config.yaml
init_std_up: 0.0246
init_std_down: 0.00435
schedule: "wsd"
decay_shape: "sqrt"
z_loss: 1e-05
train_tokens: 540000000
MLP neurons of a small language model. Each row is named by its layer, matrix (down: output weights) and neuron, and shows model dimensions 64-191. Each number is 128 + 24 x the weight over its row's rms, rounded and kept within 0 to 255. Numbers have three digits each.
Before each neuron's rows, "fires before" lists the tokens most often just after its 100 highest values on Wikipedia text that the model never trained on.

fires before: "5", "9", "4", "8", "1"
L2.down200:107131117147120133138124101109131166099127135155172120136117156167158166103118114146131131119101137141144137102135144082109138093155122132097126103123133158135125163118133120163109161102125180150140088117111126142118089159098110118138114111105188138149144112117122127089125108110140183177131145162120117134076124096144162127112156109117122178179137104122138148098136168135174112148143

fires before: "2", "1", "3", "5", "w", "4"
L2.down997:150100154151128122148126146101107079174127159173088101127113107125140158105110164135119120114111137174108153162129108150096122103119147164122131083157131147123093140159145144164118121141096089133152143112121150139120112144098145141182142149151126139115156116170160120164161164092090122101117135118114097116140084117167116099139134118158160133176089115108157123137123134160125119156099

fires before: "2", "1"
L11.down330:167116129115129126109127149144125072101146169148113137135146159098138167128150130130121150089140115136134123152112082166154104101121128111106124074170132126155117164106119151129126089140115116141138090132149128114115144135116157105169163105101141191133125091162129104138101140187091150100150130129110152057115153121147123113139117118156130087140111123133128134131117124133166123114124

fires before: "9"
L13.down753:183115114124091108163096131104113117070144116080129133139089138132094175177138154100154114104121094144127100153100128136255144085129114082138129089131134135120116167118133111106095142144112138084171122151118156134117086143074110151127147110146108152142121175123133132112123107071120123121115120104144165091111147100105129158135084112115110120110142111091140101125117117124156117135095

fires before: " ", " |"
L11.down380:156123135118085126117137134116084146100098108147159119092121115127154151082102185136131106143107125139144130137126151122131148127142105121154063139124143164141057143149102108129111145089140100105101158071104099108099085121106152116115119130202126147139113097149094146097129117131140138098123168115164142124129079116148098089148107129136167128117110100157119149149177138107135180170146

fires before: "8", "7", "5", "6", "9"
L2.down179:133166139122118167132162090146090115141153095139135104089144135134143162099126114115109156162070106090133101092118131118125131138156137136096173091108157094145112088103153123156124111116146172162125136151154148095099123141071147198086127100166125127119161169164119131139115143100109097197123104106101174136117101129103116121110136169114104156117107158188116112108118096114120111127114

fires before: " ", "|"
L10.down1143:050072124121128142177144122113048123106158150115114138151131162124098197135114128063159164125134135099096127078125114143173126138149129118106142140151109157132124128169139126134061102118099124144086122154157142109155106136061100136098102140172118115074152123165161088135067157104119141096144137182113133114142103130124091117147105128101149138168147106086140120108159127111119135131138

fires before: "|", "1", "0", "3", "2", "6"
L2.down798:164113115128126101130090126139177124103090160159160131103155148169125132114130123111110156135076103108115096121110095113136114163150109102143105165094143166131136179140123140166110080136125141132115129142138131120128136153067126173120119092152133144102143134148132166115107143116164147136118132118093123117112137171118142154176127137143089095150138109149081146113113139153163110147180

fires before: ",", "1", "0", " |", " ", "2"
L2.down950:126129147160138123151089098142129137118112155116134152160109082175161130117137141142123145134119174126126145141090133162124078142107117158141130154149184144139102151122145114153185127117161085100125103163135129137121133106098118156173097121095109151115097123118084089136091130079118072107098124132134109119120118148180132104116149164113099110107112142073113134139165169159131170145125

fires before: "1", "2", " |"
L10.down736:160157085124105113117142111127103135093122128141160155116133108124135143142127133123120114113170108151135137106118102148130139090151165133130126140109166151098129143109110128159093127109148131139141125109081145117146110144106132158122140077208104102130152116139144114143153166167136172097091106156105145092097103123111168144154099100153131144126103083125108160113129153142134118135152

fires before: "2", "8", "6", "0", "9", "5"
L8.down169:146130111117097124165110063119143102167117125098086130109137095139170000130114084108155126154132085117137143103138117128255128161115129125106141080110101121130151103105141121138121147083138132135136134118146154161140124118185132127158120127133114104127136138123109161110120101142110093178142100106139149116172128183108111124125088118089135135129143139127127136153131157103111099118135

fires before: "9", "1", "8", "2", "5", "7"
L2.down829:132127117096124159117145124119086146125136131151130129152096138137152103092147108132165110119139128133101090099154159113119168111153126116135137146113139150140160163143090131160080100134150159139125132137116148152153125118144162104164117114101144105109154111135122142106123132109129177120137115151136175168077101089147113140117139171140124133116161133083147097073144137137099111108140

fires before: ",", " |", "–", " "
L2.down863:138141128080109100135116147159125168089123148116147137113172119148152121113153140140146129134157134127141116146089089102138157125085080136092127124092091167126090116119158095137163100093130127085102166145109140138148107132125151134147128092123129131133076123130117122124119171121091115135123131151090154163131131155132175161099116199147143141119139109133116136124145137169102137153149

fires before: "2", "0", "1", ","
L2.down10:113104132135110086129094139143103118150104116149108145142110133154116154136144133112127174191120124145106094120149095140149131135155165112163151148194088135096146122121143086153135115161111111102133109122128097160146117077127139132080153100174071163143133176139121107139115144135145128137167077135151101109153128143099122150147120106128121130125116156146123125153122116109140136135136

fires before: "9", "8"
L10.down433:118144145110118128137137089144113144093159140146114152141105125133131149103106144147209091170149152164108082118145112091112114117120113125151096078107064147197184136117166138141117145111146146062105139148158170175155136102139093113145113132118115140137081107185123100105135145119115141097113151123128175118133131144105128126122146121170136113111159152139148132104071148130137089128117

fires before: "–", "1", " ", "born"
L8.down350:130101125138109131155163161168141171119172139144129098131160128120135134140127133205077110173163172166088092118109088085218150096091120130110116156113125083104119113145086130147141134097137117117114154116103102126091128150121142137124093152163112141095134119120131115115128147098105162099103113098150161109078128133110142106134110187126162123112166128108112145131117140121134116134149

fires before: "1", "2", "4", "3", "0", "6"
L2.down958:119161143125143142134135143131134100156135125150125093104109125111143122123136132095134127086146133141135113154128162164130111142133095141149104096130115133134146136130083142140129075120132149145109146152172151101087096123118151145140140118128122139091133119086129152149097153130100130144151095126113102096095085165175104111137095105137155140114150144120124098126104156128106122118145

fires before: "1", "2", "0"
L8.down1202:111151054115137084126114116137135117135159167180118123078127137110168152136172134140116117110146153123143100130137126154098115128133100088104113114113106110118123150111145127158099106109100085087118127106133186133154114142068142103145160120107103190152141156143143105149156180116135102108136120119134118081098147092135134130123102136126144150138145084113111128134080124181163135125122

fires before: "1", "2", "7"
L2.down658:162133131109079145096155132125078136104173144115104134103123156143136158136124158111156090102170160180117141111139099106147147189100136168139153113085131131100198142134134163139120102137164137135140169131152113157108133122083110143107081125122145175101129128128128121139111169101146120135144153135141123136161137180095085077125101153148067145103116094105102135113149141134090151142133

fires before: "0", "1", "8", "7", "2", "9"
L2.down1226:125126121102102129095134129147092087159135126098145155105149164146125173148107135107137136141139169106142142110110154159158119146156133127103165132113127110134110100116122124118119097152120146136149115096101145074171099122059118146092135115134115106079117130126140147107122115130099091167119152130107139132122114122127131144131106123080131168169152131144122164153151108135113082165120

fires before: " ", " ±%", "8", " Pts", " G"
L2.down1096:174126127126127086101118093128083127145124134151157114131089127140105132138180142152104122129133137093125100118111132086122126134155122144105139182079178133133140142130132150150129105118160109138134099142146141135117131106109116091111159110122149117112092084128130167104187183126124157092136134156132165150159127138139152131132134122140127136170133160111143095096127138147117145133112

fires before: "1", "2", "0", "9", ",", "8"
L2.down239:109111143099131120140140156131137178117117097142115126163116131155140104145134168126134128144110150118158116137139109125168093129140124128136120118120104128069104135179115142160127063116127118137112103149162174147156128125108159115122107128111109170102121126135087123127088166118110137122163135148109148138105090098104131096112118150148137134145169160106103109099125113110144116133138

fires before: "2", "1", "0", "5", "9", " "
L2.down571:150121118151131113168147152100133147086114131121156117131131136165116159119119146093129085128112113157147106162112134150115152131110135126129127128169138117123080115089106133135083122145116135114110128187117116160137133149064112169082089102105123149121187172114155114156132148089112111155102145106135140129115179126105085113124112104137093146094122161131116106141168123138132124110105

fires before: "1", "0", "3", "5", "2"
L13.down72:155143127130139139129132123104133132104130141133112121104123169135124000152151116136143158137127121119134119113123135150192150106105109132151101128135152096122141135120136125128100125130114127126142097128101131115146127144255132130141111125132102134138170121123142131099120156153122101122112142135115167117119114122106143116130113094141126120148105151126103117133142119120133121113140

fires before: "2", "4", "3", "0", "1", "7"
L2.down657:128113116156139114092105142157127110140138135144121102050126133130156163106124115118119200141126149130159119108126117153135135142103123116125178130091170149125146125119087133151158113095119156116139121132108162090130153135098145175099122142122123128094113150141116165105104142138114102134139131120138150144127118159149152198129131107093125114132106144152141123139110100138153098166093

fires before: "1", "2", "5", "3", " of"
L10.down544:137111087112148138120089111143133160180129086147087135138110106124133182116137166143127139099167153104131136135128128128169140089142108129130127123121127109135120152147162133145092134169132114141133154179167129133118110114091133132120109132151120157117177130117127127109067115137156123108136067104142132112102109156176109132127118098149108128133129130074108113139142142119103151123088

fires before: "1", "9", "2", "3", "5", "6"
L10.down987:106079149148126171120101118161130148111158135103142106117143159115143177122096142108114107110161148126163147145105118091186151114142113168105121119128124168145098132124133166175098152160114121173139128155134103125107116176048135164135104130094064136087133135144131108111115133141130168120128129187139100141130094154103075131149132144168096123153098142119110099137151100123107140136166

fires before: "1", "2", "0", "9"
L8.down250:134111152093127128096155132096149123072110121152140091111137145148112203153176081119079151106083108157130141134103151153095144132146124128134138156167132142096098127134133123169120131170140090087085140158145111109157115122133115137088107116135123136132111160098166114136102127117142147120153114138166152099135120131137134144144140142201143138164161115183080114132117108142128135153135

fires before: "1", "2", "3", "5", " ", "4"
L10.down958:113110091100113125106092113163091157129162160117172155091120069143117198133124145085140086174149127111113137125098106107189115090135114143128123096082150109147156117168139142148145102141102103136116153139081143144125130146073115144150101182117144135098138148093112113104097174122100099149122142145141085132168122122145074134120123121081147123180150162107125089083179139105121123120115

fires before: " ", "|", " |\n", "|---|---|---|---", " |", " –"
L6.down368:116141135100128091122153088145125148152127139099150134131135117171132128111156175145115133128132107138120113087141117125112123143126137104186114142141149146141134115099112123149140107102176119117097133129103161098147085161139138123087114116144128129115139130182127119136162169150131143091137138194119066138150136156152089105129092146176116157157129094090183139107167132104091161132144

fires before: "0", "1"
L13.down180:144126101140119155119132161078133148133134133149102100116141106134145085120113078092121152142110135148116129139144134113161151180111162085141117116171119138166109156124130093114092115091147109115141107116156142112126173079152138133142123122159115077126119098128127105128092137140123116142112133102137142155122126104147145142141110136139144170152149149115068122175129152127110127114132

fires before: " ", " |", " Dec"
L2.down780:124137149148113096177108156072115122131169123097148106141125141136102153131153125131108135139117114110131156120106121098093099131152129151143149101112172136150130110098133145182125085155143090127095130084157109150105111150111154096116068130129107128137145099132129151164132128184154144104151115116104130089121158146142100095132150146157159123099123134139147139104157132103176116153109

fires before: "1", "2", " name"
L11.down972:110113094120127112155156145126056152135180109130114098138144116089120163143161148145135158152139182132117126172173095151169157132122103114107147128167110125081146157136172107152129067138100143144130115166094119144083137136087139106154148086140115140089131123180126103179093098144103103120114124117131160085141135135158114129133127110104112104129125111150119142138125152144132093151148

fires before: "0", "1", "6", "2", "8"
L2.down831:139140114139155101106091144140123102145108139161111094113152113131180177091130131099104159157082124120173103092111142161143149136155092132116138168078158134101149132143132110127110098088129155177114063120155183120160150146115121177113077125125124130107116114152076142150087117122135118173181106106141165190134116138169126184135109090088141130124145134108104148105119120171160072163153

fires before: "1", " ", "9", "8"
L10.down541:147114120159152092156139102146168118167146125144115166136131094127145096119164183156086105157122177154157120103112103122097114112167156112071104150080136101137108102136113099103114087083141161143120130152126137137136114120109124160096138111131115132141118126147124149158136137108171116126138142133134141109110120136144129128105141127129139132107169129106121122129134147131081170123147

fires before: "1", "2", "7", "3", "9", "6"
L10.down582:142105069113144125134152176090120126104149123105114114126170125127143101091134134127137094148174162130147132143114125143187120167132145116138099113104125138140129133106045140135151137129116153066126108115167166148079120128154127120138124125145136124098126127082094116114091128097140095114110078145141103138124075104127107129143124101092127149140120139175102148133144116131116109106163

fires before: "0", "2", "3", "1", "9", "6"
L10.down257:132109091111178110138117158177144158120138135138146137134137130115160155140150138116118117108124137155141114114127164111095134128109120130128150134118157112112168153108104100096140166090152119114147093144134159117107120151114133155132095160095171119145123140132142121091167159154157166131122105153102130094153176087131155102135117109097161113098153123125161159121086123136131133150146

fires before: " |", " |\n", "'s", "|"
L6.down47:116122169075137114159088154124108144134106098114093132119143163170182106120143143131110132124128101142133127103162162140150140112116106104177119104131140132121137142148125142107119134120134124133106115123114155131169084175149129112120142105155086136153107134131166129130112125154069103145136106146125107089139093119140088127113118128175135097157125134086146148112152087116090113124165